config = dict(
    vocab_size=4096,
    optimizer='muon_variant',
    lr_mult_o=4.0,
    lr_mult_down=1.5,
    schedule='wsd',
)
MLP neurons of a small language model. Each row is named by its layer, matrix (up: input weights) and neuron, and shows model dimensions 0-191. Each number is 128 + 32 x the weight over its row's rms, rounded and kept within 0 to 255. Numbers have three digits each.
A block is one neuron, or neurons of one layer that tend to fire together. Before each block is what it responds to, as a language model described it from the Wikipedia text at the highest values.

Responds to: Creator/role attribution. Word endings and prepositions marking a person's creative or occupational role, often before a name: poet, creator, vocalist, "album by", "Director:", writer.
L5.up237:116102122187158127133116149096130104106128191161174176109138086166114161180103120122118175148136139111174150114109172081125207081117154086160172136086129106098119092150118126138088160118135099099181105118122166128125185181124110090179076162134104139137036159134125109150162112167116118136086090159060065154120169137136132156160087141145094133159127044102074097088190118139116130123116145163120094142076109141120170195117146128120118135114123159121154127214152109063080130148174163116116145160153116138119141163102091188068107123150150144142152090126122147114140080094087114211

Responds to: Mid-name word pieces. Word-piece suffixes and middles inside proper names, mostly foreign surnames, clubs and places, such as Djurgård-ens, Kapfenberg-er, Az-er-baijan, Jak-art-a.
L2.up94:074112161128166092071155078115161140149127160167173116170143168163109097148141097150107125145129143120145160130144170079088102095130105151078098115209112113124091113096135097096142112135161119109172145161133159148139073085154112162120142129114143071120176127192158158164179186091142073112131053121131107170100144167114148155101091163140112135127109089115173061101097099077184126169103179156082148098160148160092115055091093096190101100085137152174173094081108146144098120115085108120137142113073159107177149108128144156154167172179097094094074148178133133142085147097120145161
L2.up289:095105100112077111114134109114157152056092089115118131134093133160106104169134101138106077129183143153141188159183133087171155149168101128064074108186143172130138128168141102097114077140073159174156141151105130140110116136069110183157123097158106131156146157176091099159113190130105124143113099135104063143141120096090121104145139178114052138078092121131175133113075124171135102168122189201159102078104131148150113068093105158128113136121151107194166117166126096162186180084109104127095093083132149151141116142129095116160180087093097125047127160119092093119121189127154140132
L2.up383:084088134132144071126125057114160150076119065185157147136143132160092053068108137088141087156145080139098114095129195179112161125162147125086114094131065158151118123152168149147148120144186131106089151096134187061167099126101114169095139122098111157111158117129115099137196095130082133125122088132093181180148106173158150160142141065146138163108085143122108111139124103085118161145121219152163118112123119132116141095184184138137039132111093148174101191121151131198141116171116088190147093111103158124145116109092093082088159101135121086147109114129106127140173130105140146139
L2.up703:070045111097119163139044133084154140149139177112092188078170097163208101127091064116092172089109131149138148147098165121108115105136169148109124095128137134109152105122147181158123073170116147102174115104160157112097128142115098080154191095108116152155135139166105136123103162119086149149077091113167152140137091153137129110148174098126102143148091113098131061119110159140162141141091178118184171075092118146092139110138125161109113177097142094174142077108159199157181115090119191168137124154106117118200107101156169070164127168155093140073145193118144155094136133104109157131

Responds to: Word-internal hyphens and dashes. Hyphens and en dashes joining compound words, names, and number ranges (Chinese-born, Al-Wehdat, 1927–28), plus occasional mid-word fragments like el in twelve.
L8.up226:169108141075166092109167131158106095148128102154122128136162121107112157065100094176060144098123108131148135157116100080097142151128138146092123120187139051129082139132076138150098148080091101155159189142115121128122118167161114121147156094164096126152176197095110150169125122111043100179071086110107068126172132128130109180186145095112165111157077168114086174152159170180075153147073118136187104092136075157143122083123135236158130092114080118108145173132153111095175119168102141099113133125135136147154134139118182077133139096095069107129091113118118163159142153113098143132
L8.up326:147038108099158075108095070177120117154113147148130134138111086107160119108160162129179107147180080027161181092146108130148210105107157163173132121137143084156147097174140119163145146123072064186169161153074136114070143140129151115140065147155142121137187121166154207138155101163079158145097163129138085107130123179083139157082096182129147137109133141107110187121139142192178116131142138140110122106085152137162156098098146152148138141147117147144091164133091131113096114106150093084088092125167141110101143106141094123119169162104162137064110141111116087096065086126098091144
L8.up456:160126138142141119087101147168167107156103177180191099119089128120145115147098142145103113144115106164131119107153117154123101171114085176097078154140150081154115066150147191104111146134075105140132179128097171124122088141171112104208057054149120159024161107169137165121160070135133117097127077120166145150098124143121149129126125156089135082090181152138148115163145119133167054137148169128104091116110117141210147039131153082126096127173143114133158157132131137133115130151215150116117150125080134142175125077140122126107103158118116093087179063149071139132116108145120178167
L8.up654:171131082117091083138185147172086110092138155135202142138109135158098153152126126113129143141125145129119097125142100144162161103110189158113177104187198123086138107088143138087175141079084140128147134152133134090086069136218094049104089117137162169103139206143137110130094172084140153122115087126104131168163170152146124136134141124095193166152113151149127131086149101111162097151084150152140137119119132137135117102133181152087146136126082058103062120180111052095094188155181104163071131137160133122117137110100098154115112114113102105159201124142049116168090082139156140110

Responds to: Word-completing final subword pieces. The last subword piece that finishes a word split into several tokens, such as profess-or, biograp-her, occ-urs, Napole-on, cent-re.
L2.up107:195100116118139110106088164110097101136078184133103112098117153160125134109097093106079085083091157154081134137152119126135126074142186130128115135147130106135175119137133146144097121117124101131174101079143107173069169138084120190161119180154121150068134151144121106143173061172086105094099217134120123091142110113144133105115085030122137129123127125103141137123062124152089103186124085140168150121170186138090132118097091167116163108115122133168165140168118094170167162075099107123045117115182167182103151090158106094122127172111139223129144135162090133162165148179125167120
L2.up541:194086132059136088174168084126119133095039149112132143095118152135154135123149122111094133088107094111160135078086051118123159172170145084146083080099119160138127166124165140190167101152173148128178086123103149092094131151107073129161116180154122141109095110124105121115113111151090154147149162167114059137174107101149124086079115150091043096132075095120144059111128112168066134158163139093123135146115136140155182143139139160118118114109186136119141144130095165107151178063134181153067141147124126142080109087161163134142146139118094149081152147144090164172204152135066129120
L2.up707:109118130089081143141094208097137112119112138103155106151161091175088124055084135106085091106134132097146101121076082132122134102116133086126132172177165071102076176099180074152115075152114104141070067098094113158205149108147125151139113123145095126084128130130161100102148171162092111197160176161165138148086146122067099122139133148161141119117106140111122127153118135108080135077112092150163122148159162150113173149146097106128158179152131170176126146150091049132145162090117093192148137102178136155109107132144173052138136153143101145061128052146122179114152083124069120117
L2.up719:184082084144169122144233113134229119155097107092136127145119163131151159115091039113174159128105132118143122143144106104124114096185143087139140102047119140123155170108165140175116133148115077077204056137106142135089120169166139096106128155107107150116090113091135070202153052131079145144165172132126137110092111141179108141093121185140134123133169144156141106082100094169104125132108169085165099126098127105133130160098139150044091124072109138109113162189117143098152097151126123147148183122136070154100121155117130102155149112091100102123102169139120165138116088114119122155

Responds to: Place-name boundaries. Fires on "in" just before a place name (based in Singapore, born in Leiden) and on sentence-final periods or paragraph breaks, often right after a place.
L5.up122:090170175131200160147083110113121150131136054077112140080077140131165083142104137137118126131136144140105132165122148176149175126160186114140110082092150100084131115149146178119174136146078127104068134140181057117157130213133108127136169115123054108112076103119127099153128112097099099123100081153119199110202076124067156100150124087106076171139090119128155055152170130119164168144113176113161095113096090101145147099130104121113168203127131155143101100134145158102138150132119165101082099163117110140158185124167094143143073184149077139134126132098095132150184163115162119098

Responds to: Mid-word proper-name pieces. The second word piece of a split proper noun, usually right after a lone capital first letter, as in Y-ug-oslavia, W-isc-onsin, O-tt-awa, H-ern.
L5.up519:076097193115150136134115123163091129149124110106177096128115111116140128134124180160130182144118096080079091120123143160102183188179107131105134162128089137166115103102106136126123154200129128146135120140125108123140134176092159161134154112084137056130086109133117077128127189132143116152095173154148137137111135206114174093077144149190115087167112108112132118097088139128162136161074137160160067200228176148107156159143119179100157045069135120106124120107127088064114163069108097129150141102149128115164139128066135112082140114060114143132173163103174056110147110138116121167

Responds to: Word-continuation fragments. Second pieces of words split after an opening letter or syllable, especially "ly" as in On-ly, P-ly-mouth, F-ly-ers, respect-ively, and others like W-ager, Wal-ter.
L2.up30:165110145120108089114122111131110173085055062172047076134129049089107150111093089166142170153089111143126108078099135156156106129102130157090148133128098100220181166099089183125135177090163126132122096154105142134147138138165127125169138135179131109149163119155145098143148116182136054132062152136087150105104160140149159115126130098163088111146121115137147155166128117161133118166105170171136114142160093099144093143128116125149170070140055108149150093145168118106134138100164148069126154109160095111113149168142131104175102169148185105143135208141114137108089119162031056115
L2.up46:096088071098153124097140048136143167173134134101105172103145130110100114118100171145080143164055100206101142110122099153114086153121150134109123133133101054148154136100144171163151096139145136106085127122169101070149122161126186099117119154068125084169149173075111087113142086116127102187132130178161076117167126179105153135136126166147159115174150116066124144176083081163068122129108182102132103132092101171131149063173105118124093122115096103105099077121203132089078125179139130096158120150122162173110122151105110115124134117140152132122143154097095141152105096124150133249
L2.up242:129069155073166110193121105108124112135121092129104173086118107118123093131105146174048125189116139130094162114110102136078135143140167110097124156091113134093171108094078149165131138154152136136044092137134085118200135140140166161151144114128114114129155123114133139200166120165129092095096065176150146126203144176133163156070159149170150114153175124125132116120136133073115098110098127167131151109176164140126097110115156195077107093132099113127200063122195169081038085155131116136144065141098132160177190153115110078149132138120121121100131171118105138171169092108102119140
L2.up266:060090179141093125142108073186113179142120074117090150092139154106139138135114103151110128116160092119142187124177101143106091226104106112101153117104129101082076140168091098148115131140190083194139148140092109118168068127125221094057100081095112113142106116088133084133098112146155179118128159133163108145132143139142120113111119181111066092075167080135141135197135125130166077131163144156165048116145115088166114090148111180159082133112138125122130168140117122126119143080156146145103144154102124187174124134085134166167133127123102152145125175145082075156165147147190139162

Responds to: Preposition at before places. Mostly the preposition at before an institution, place or rank (educated at, works at, at Michigan State), also colons before places and mid-word pieces like ens, ect.
L5.up679:104133136139106143114081136163093123112150111110137142184134173202040100132122115159144118103134094099121156152054112102090142103091173134184135162110108095169098119116129105124129127135088120128110167060098131061151092127139147149164128173074161141116087100178104155123064130099164100109064178151140192118063112144159102074150191136055182090083122125127093155186094100108165150112140091109092154138172167113097130151079123118161169194105120158127099106113137160104174109128126209164132102098141140134136142139188106105134115099107125140159128171147152104167168180132164066114

Responds to: Additive and sentence adverbs. Adverbs and quantifiers inserted after a subject, auxiliary or relative pronoun, before the main verb or noun, chiefly "also" (which also includes), plus both, then, only, and -ly adverbs such as frequently, mostly.
L8.up48:171136132142095150163118097142089151163162101130175115152112130071134102114097120179160130121147128134125147081084087178212134136173176137137150128125108085120172167146183126110136127082174091152124073122150131102117077108156162169197107145129109105139151119147106184126150080112110115182149159139045141166114106111085141109112090095111128102105123083111156151179152147073122090139128143191117103082087134067148086057171140142194100199072097069074115135160144121073088103130098176119126158094170157113105164118120135135182144151114150154129160154079188083124138131154077110108
L8.up91:094094132150183207141117139102143149148163043101145102120162166072149143125144146130119183145057130120114151103116066137133134094108152080141127178095151152126134173137146031201118144120089151113112095159096170174106150147102159141121095112143127100132123111143075133132102152128123135081126064159132132152150158203128185123103131208127140129114116112098134138124126080129129090110148077109182082113104163125103119094178129172187106119199129143157124184176118127091108142121120098154187077143148133097122153113097093127146073118136204153109081145102114080214142077135116123135
L8.up142:113165108076136165124099097100120176088154115109124228150131143089120113171083192145175167101151113123130111102108108151112121129130120114093151119132107151139075114122158144163113172149158150153129130196129137140134131154123104088198155150156109107206149102145089149094065063132144112135123131143137087120176102180159109107146088095124115143135148156123105062132127185141213098102179125113142112149085167170122142124092154197127131067171142104068104099115133100102105134073150114117174107146138086092142105132102089106198068093170126149109063131127159178127135192147079062104
L8.up158:106163153117143108110094128176157126127166094156110073167109126120087129087132145154129104126138085151108132059117119142156150154151172108119135084188120134119085058097149160194167179080131180155116142154137131121152071064090156137193150151122118114107119130146068121161111093117141140096120079204112150192229076100103158075142135183119142142107168166071139081178099137109157082156127102094106115117093092122133110150096180103135053167123146171133144144154109180122106098060108141137104055127086135112114164173085119154154124148114122126136158140148137105177178147105090123152

Responds to: Heading closers and word endings. Closing == marks of Wikipedia section headings (Career, Early life, History), plus final suffix pieces completing split words (schol-ars, art-ists, person-ally), and concessive not/though.
L2.up253:155151094112185119129151118082138131133132145072121135113131185136115152081108159119109125109112130151206184108074061126157133093226086117187127100092206133077162080101160134155126135127077100128130074118135162165087156149109129112152182115145133128105131160076095118122144083099126110133085166156108086086166098095131122125118104076102153191113083144126169142103192127088115105154087124113132115155117112191139081133190070120149085096091136219174089206139119148149127173140122138137126140127100072125125105130113071153098156185153094174121141099144163115127103087108144132112
L2.up427:170159117102105048111132125111149107105129087176114146154073115147139164111028149099122104105163121127158136158093148147149120042098121149171152147051174142094110129118133096188122194142153108113095095100118125093109114097107137125103114147094123160136154122110150139145138049092107113154147157059166159076175136140146127182050096109150102172165155107138157136114146115118128086155071161136166137072093136138108155184156146144117096122168134096150150180167098128099161192196120143150064170101145086117092132125124093159096145155124124150119079141151180131085097164099121121203
L2.up524:146092153126066190123109135153130117123053154082112113154151158117137104130104138122115143109072131153191091205099146125074138083145110121111174147108158210159137109151116132146080198121068136148121104131124158068082101157133101072131140147091155156152089137171112139087124145137110159158119113139119115141120136080179084158120133137151079119135088162063187159163131146119124059154130091139127142200125108157160134158103111175087080088095142131130117159110131112109162127121126094127179146103218105091113147162193098119126097138163089189166135092185137092147126216173105127133
L2.up549:133182140131117130176133116125173087159151105134097148087086120136119105070087136072111121105174122127169151135122160114179131172161112087148125089178123194091105107097117152119068127115098134133066065143122091153155144103161116167134102134123086090081102125104164205145190126136115124098106128142094103139166124118131196092171153150178145091115166090111120079065098181126161148091128144147162112180134171157119039170088144101157039193075114120174086126147161098143159153160158151100126142099138147104119145142136049128140132162070126197150133158115121116127164157142131078135

Responds to: Early word-piece fragments. Short subword pieces that come right after a prefix or first letter inside a longer word, as in sub-s-idiary, un-ex-pected, c-ort-ical, pr-ed-ecessor.
L5.up651:102062156145113141084124195091090078131147113095191105140118092140128110112141096121090168120187110133151150153077160115067157137096162154142164132098089127121182182138102095099114124150117130112172159154133112085100131123109175125142109125182181145076098147133118094080131182160167131128118118154245124185084156131121147096139150168101092153091136075098124104121073107152173106112213146185096115145165140111097155173130120114143174082103175197120121063149133085125093118120152107099154101135139093139138131132129178100119111127169105078166163122129062164168148151091112085095

Responds to: Word-final suffix pieces. Last subword pieces finishing split proper names and words, mostly surnames in tables and lists (Bayram-ov, Victor-ia, Suzuk-i, Hamilton-ian), plus the dot in website addresses.
L5.up91:105124098097142129116174127129157102158135028130080133173128135165183131118084127117119079151134138082140192106171110123063133122141156151098105185165095173120172100111130085079148093139139136107128068127157158110119118127070108201121146134197161112101120137151137106123114144102122102159100079102172181122150160079179141104106137114133120136092120138080081101162083120070058145177121163166170136120034093164118167184127135084155122136133147121158131199111072103123142180171103141133114129077123153163149117107148151138130147102115078092120176107081147138192168089157125146080

Responds to: Single-letter R/consonant pieces. Single consonant-letter word pieces, mostly capital R, opening a word or the second part of a compound or name, e.g. Puerto Rican, West Riding, Cold-w-ater.
L8.up163:132144139124116135117149094123148188156128132131168133129088097070047101137116159107106116094071183102156098122098154110197180195140151137174109147161138095063139091133132090157078161119122127163120094158077054120113187114087123065147074168100111123102157143129118098098129134166106090120121055165133151151126119130116159146095087117119134118122119195093147128075069164108116083117175108159110174110171155109126137086120079077073149147097080201098139118123135176114095126119185112150150155086153109148155116154161143145127178195120198154134118147076146140164110163156107174115
L8.up232:124073155093077096115109137061134158187077128113079085106118092093111109075119115121113110126113131162147147100148115136135097151117098128103137137104107097139151119152151136102085153139099091181067134174099090085160154105148108140158090157121106130168133125087186094147151094109128118176117151124143137099146132157163162111117148122099088101108132182074164187105154110147128153122096061209168158163097144139118102150111166104094058122098116131119154161115127202116188133121114083156166106107204111156096132200058181084178166138107148083049143152116102172144151154158140205141
L8.up248:095097059128172129072153141187146166128078143165085106155160121168087127174106092118122065154123152149144090093163054138150135136158123131148095093176054037124164133144145126123045131167120125112104067194143118170130101086116163119132153172087126152144129127131138114098130074122116167168135123136154081118138109112174111165110194138078146134105111151108106090132122122114132090074130098176205118132115149061106170161161145141164141177128123100113165151160169123127126112146147157116080104103124129133129063142181142114041125162098135136108154173168091128082130148123055154112
L8.up339:129125135154134085113095128119114176132137084124076152157132201117135156141070178105150093076108156096118100111160183118148146156152127125155147169185067118157159130157107109117104140097077120113178100195187110140083100109151131144072103137054138165126089169134084114130114096105136082158135104166121130111142071106108153079168128183096146078098110140062109054090113110134125173095167077165108145211172174094133124193138121067101097122140132115155097186122072125115134136143171133139144082136144117189150127145140107136131172170138111166176104095152134063104129149156185133153

Responds to: Mid-word "ast" fragments. Word-internal pieces right after a capital or initial fragment, mostly "ast", as in L-ast, P-ast-ure, cat-ast-rophic, often in titles and names.
L2.up330:122153146152088164174203106115129131181144130048113139132117177141066104146129132126111184098213096154151111155094044160102130110118118157157115146131183164103124113101119119139152198179119112116149102130149137114125088107130087124079130107112170140153139094175079153099130098052089141111081089151107166149080136137136095116141103114123112169063185085120136098125057096113127140133168124146122138156110137120152113132120140165144165170110117115106110168083164163190151089090166155143075128131103133115145125016074149136152121205068109118143131133113174099133099127129132073179
L2.up456:087149142136124115076121194104129120141123154152087055158095141091128084140123122095110142161172155138108126202098096177143150073107070149059136176137131085117161175072138134154152143133059149121155096149151147078158142177140100158115126194165140114073151101202106134164125114093125107128142047153174085110086155122075105150114100158176162150151068130103119040149112124115185166104107139140099086140119124102138122159135099135102113065160144180141118132134130125110070111136137101153189125118113156148146169079137203157159142154170119138163086104157131106173120117174123088090
L2.up599:122152126100188082191149166086149169103141127194130080097110109143135102168159118081143134123138095146062125127027143151132113105106027161176149153149154068079109165144114144155225154095119136147115148098130187108146109082112123121129085164142190152136133125110140144116122118110161078142160119163163070098092103066118142130117128139098117130091103124096133120151149129126131131209121141095072063128106153079140158134150118146116166160140122096107115134111154149073106131182140120130147102129111179059130090156125127188124130106135136177139197119124182075175123137083107112180
L2.up647:120104117188095069161112160155134122128118178115106094144110161135107137157122169111059160117144106107135155125151080151156137097143169103087146124145153144152147096083152151122139179209141145106162072145167151089110087163140150163118076124112190087157140176221089170131138131168092185151093160136130120056114194102057145112105116094123100139131086077118127162147107125106171134132094079123186070077107056135174118114086103155099112113156144170132159083113158108057097114131123098135158157112163110070142195114105160119102117150139127101099137136136143116139126035134103154130

Responds to: Word-start letter fragments. Short piece near the start of a word split into several tokens, mostly r, G, R, or pr, as in w-r-ongdoing, first-r-ound, G-aider, pr-edictions.
L5.up504:099152145118118136148167159151126175155163122167127127090213163124164154129177115091143122156120117133122105183095146206077111128180099123117110104093094108142192153125110120157155102099087083172179114191161148182163152098084057111099123063122186129067162133145074070129139131073138177158100107099083079108130160143158170125093164110176081112147109099080117089131116134174084128110050158110085088177127148092165110121154099134098120070129170144152105119120139167185130144129133172136125161111135158137109156121097113107144145163143108071151103145147191148113109125130118094058

Responds to: Word-initial fragments and table zeros. Two groups: a lone "0" cell in sports or election stat tables, and short word-start pieces split off mid-word, such as t(aught), beg(ins), ed(.).
L2.up259:128112158117178154140120158116066152112123083097152104102114103056117154057109106177115090111096182086053124117097130102101123106080124121136150116111181134102202157133135079110105099119184120163102087175127106150194112127106143159100132156149143153113086175127144107126169180053149147176143101168212120137168138165146117099098134208116162168103143127137131106190119157146109082121184135085093142106133146105078165121066163133096127138121104136140128175165128141161054146084123140136066095147105130140074116097113147120146124115089168088109106097126046128134153190125102156136
L2.up304:141081118134127104080131119117059135118145143129150140079116105103095087048115104102128197130153112127091120150161085165151123137083044154083194159091136173147155091174129141115098148179150157159075191129134136088147151162168111105170141071171099121100135112188099164095134148143128153174119138175116100153133082185095120097129113128142074165056083111154114130113123168164102113212181199145095100147143113066140167101141098129161113082145122146098213108095083128135112148178131082144147141124114111137147118192159111110130070106107156135133116100126140151125176091104116141106
L2.up545:088048134114150093110132128141122129124170097039089108089110123124124097136138115113125201113182088169097146115089117122097110065110177088126134187115188115108100121217090173076131108169136138079112111114135135135199137178124179172162155157107123125099156139106093162153153126082115098150150103188219209105154175163124076095120089142095100150063083122153102125144135146168173107118165105104091154150128146092128112156088119169143120080150169191156152168099124139068145162177107124146166139115153170115140138093101133138156130126143143112108149155155105146144100085124085129134
L2.up751:082076119084141161116126171110188166069120126092103160139131139138179085126122107165174176206117124201115176135144111156118131110114141128115092116056198169084169151146174140107113109171122093103131116093104107123162095207136119143106192122107110083177099118131072157101123141127086116128100027181126162100174150154132105104140169099117090096109109131082120126089156154131142098147103078078133097069104129116088106190161135159100078179173088097132162137078143138123136101110136154145182134147135144129159136080172105162160102112113103160122080196116161102139129126169142149121

Responds to: Zeros in table cells. Digit tokens, mostly a lone 0, in pipe-delimited stats tables (football caps/goals, election percentages like 0.02); weaker on scattered mid-word pieces.
L8.up170:187145094124184143178147117108110126188137101118124185060146136139205146075099096102104120099137143120098090084109082152085159147122177115109171135147110157104133067141130185094160111149067159115133130116180120174130116177105147096110145153038107198120114126121107119118092125136139078149111071156114123126148169158130122128117092142155072154133080145121178121139152162137081138062145171135124126154178116096053193162160146150087164100124074124123134103116043066104118139173090119135114155177169139157097150077141135098169065156143164141130107142111161170129079137143130128142
L8.up287:102148116161148129148176164173052119089133131126133164154122048132148146141056113158113159131105144105106133194115085125060144179085105100159130108145076098169124097160155109130151123122146085210110113180106115094087137150130168070088197086102124141104127138142170115155152165141181096118154130165073091154161123146121138151134115133153170082110137138154099127162139135181093185073101144113056186151091082119167135130097073084104102144154202117072183123144124123073070107109138111103104119172170124172147162124120140160137130189111112091123122154116097178139093137105151159102
L8.up536:156153078104102121184159104077090125098118146067155103137096120125066135165167152193114144100155142149105081209107134135071165134156203146088107158122134111087124081170069127168115109181137145180152107095163144155171179135148143129116194179099116135074142130119126067144101073164141098084121090152165087157104138093158109111117133143130115112116130118133113096187074143142163133052182123137156164112134126116133188125071085094132084101115156158170134146163144146173123140187143093125074136159151144048066095094104081127147079136152141137120118134167120084143107104146129098134
L8.up557:211109142093126094095068126121180120045087096139097174151154140105108109107079139154148151179166107103098116172142118120139152085106145173124110171164158127100122174118126183122137111138170067142078136186202118128134133134168127075124084140099155137170110175174111092119103124074115134133174144138123105125122110151196189120127150158113105183070135119100090161133142077191113126093149141129153133137101127112102176082123082102083134101141157142097101106127115109150138070125148126125176163128126071143094120122156122068123186131130160093173186064112107076147095122093116205186

Responds to: Person-role noun endings. Final pieces of nouns naming people or roles, often before "of", such as members, writ-er, schol-ars, ambass-ador, profess-or, with occasional "they" and "part".
L8.up40:138049140101137177167161143137128100113124176167118144082152048147068109120118146162078173122109136120148121138156124141110197047155116072143105156141086107071098152156124111129125180174093123124150132146146146074119149158144159059134148081136179138183154125149140138134142121144051117138119098099136112158150171156158126107102143127139109132140112097166088136122148172142056112134147170184134057128085043192167108126137080133119138132151108087140140146223110101152094126113122164114181182190145098113066125115110126123101102144122087189130128129084100164100118118124167136082
L8.up542:136109146140099085133098156178169130123079082166117096165056155111122136054095132169159124049188160114063160130194127113160195209110087117090138108144191134160078137156148118130126139131106090102077120158154115101092156108119151132126101143165168125180086118113119115132154087139099156093086131162155065115144123091121196146124138149074142115146114138151143142171153080142141063155095077162167104097133140076148126146098119143158088112112156123140188151138134148187126122110091146049081162093094113150053149145131117097144146149144109121120157187076100179131116163099118129134
L8.up597:128096149133172176144109117148132116128156125162102120129060096151184142084108093167178166109149127127140111125165137130165180094163098097134100115107156095101102162115148132170105128170118172140145148122115127160060176166122114090125045112108203169138158139157104087130145159110143126151154153142141167089092112131091205127091138092112193105102070052142094120187136134087097049135117187154164147167173089155157173214145148104119129145059111140172060123132154079145138111148100128075122120143073095118107140121134071158119134110123126082094121148126108149068111098103125178100
L8.up691:154093123145143099105133126130114113144151070148134111153163087148152113125096179112144139098142124186120134118247153144116147120132086116109171143186161129084152166092183120095173092174116165162161136118095117156162131146155092174128182106101128101127118148102122126147147169076159105093088104118146164102077125121109160158152033156116157127137102108141130144115183152130111114102073089096184110201101120106157178147158166158055091138117110067175134147136130136105121097162129166101082133141092115072088185048162069117087105140153150165097144154173132122098085124081071126109

Responds to: Mid-word "r" fragments. Word-internal subword pieces, mostly a lone "r" right after a capital or consonant, as in G-r-oup, G-r-ubbs, Nas-r, And-r-zej; also other cluster pieces like sk, st, cl.
L2.up466:080077158158092161143146138142141167162114134169114127100149172195145096115129098061113147140158116134103140101137166075127118104109162086160121111114095158112110125129147112126125031159139146145096064120082119169129143115102157126076123133046109158091142139166110088119121123158175100122068091134094151166128135152074195093133113181111154123076147089098132059148083092111124114126164112137149120104158157074124102162115145099178202079091156125166102159134135134060127184118078123096164124115111181154140108198172185103140100142079123094159170128188112151114144143096185100159
L2.up565:091116160095120200121103159170126163125075095147146112176121126116160155123135131133175115124122090182105091141124117054165120126154097145158123145125119103119073142094169041048142136095125112156143105163170094118132101169118149130091105139134135115118152137092078152115169184108135120170126147126171149169172184134188123128069115102096099037123083128061128103079111091129126120124112097151119086137123163149133105204105211109068143078098148107144130130142110161127114116159122147161222112155112059138168137168086088095121167081117152122122137189119089097127156172126136105095
L2.up582:115144113141102095163128123165070117093083132144166168135136135106136101142119125137135047135102114134105093140133133161145137153073141129110206147122095138127190165104127096130110103117121137108108137102117113096133150121070112090152161146165155142120123107159184133154184151066138095189136148152078142165165088136140134167128110076060127062164117185179097154099033145120092130147158180163128139177077185121144101077114083125102122117122139132140154083109217125149141118167144143124074135149027177105144162090068124159107147123117111104172124200114145118103100181156142154084
L2.up767:105053132106114143132091143083105123107128094159134156045181132147106086159142130133123077136170087145056174119096158107108135224129124131095139145120132106098194158158143072129127103110080095167129130123118144103146095170124148139070112116130157155110128113166204146111190201170130079175136128113109144128156117111168170089142171121111113084161112119123162101125096156141144125092104142170186120118128154119081132184132100136092085064093138081163174142093168159095136098126109160155156200127141132139129103142109083096027184109138135145163110092146085122107202153122135153132

Responds to: Word-final fragments in names. Short consonant-heavy word pieces that finish or nearly finish split-up proper names and foreign words, as in Brookly-n, Mannhe-im, Oberösterre-ich, Jeremia-h.
L8.up240:132126089116179105127135116190134154150142107185124132161123110131120121114079154089129133144143132084104176152122057077135122149061103064062092129164138138149133168153183121088071093152115089155117111145200122158087100100200125194103134127135192122138108110105107118135126177152110121125150120133140103147110113180117113114105124147145188143109062110168213174106133109160126164144148155139098101146160149129114097142060114128141186111073101119092121124187089130120159108146125161146131083069156161102094096113141193089155147143096172076131123120110080204134189151116071175165
L8.up356:099131125126174154096099175128117112112084058177085110129146154171076107120095158095112201166185128078148181139094129123095157104165122122089210124138120161114122146198125119110090099074164153129166082099135109161169109168121140106125159100120116156147049116103063114138131115104055134094149115152090066134124082130134154144116113127113112164159115187120144093072144128149097170143089107213183092121108146094107127104157124158118113132140104117131167165132075141146093105129188198118133119040143112188124140112118167133188154105182106136182159156118088141126105164123117147119
L8.up406:082138108043203154143137099144076158122153116143148166144086106166126120180143168096143120152126139104124131126096096149149148140138126069104039098199132162116136123124089133124114109070110106113118155146119163133134120137175226170157081127098172117133146122113078134117100131159127112123115136105126045138107075109098081150140119167103182184145078136160115118102115128156135156137143108105093114163129172152095114120143173196077169126100109106183098122144096107169099127180124081089123156101173119139127082156103085193106148174091111124128069220089118128100140122155112205114
L8.up643:061126080114127083153172187151108138085098099146114127155149076096152141149099091069165080165086100125083104159131096110132136105113134123123084121159094114130139143176103108148126139177131088156082047116145149124144147155127054170146145204076172127127087075141121139152104183172164095111093147111118111118138110124126142113089128158104136124170086113151208091175134106200135124117132115136094100140151122123150084075156104117103113096171090144108144125145161175124091163160212142065089172145104125061091170108172136193156087167096150113153116176148101163144162142136173132164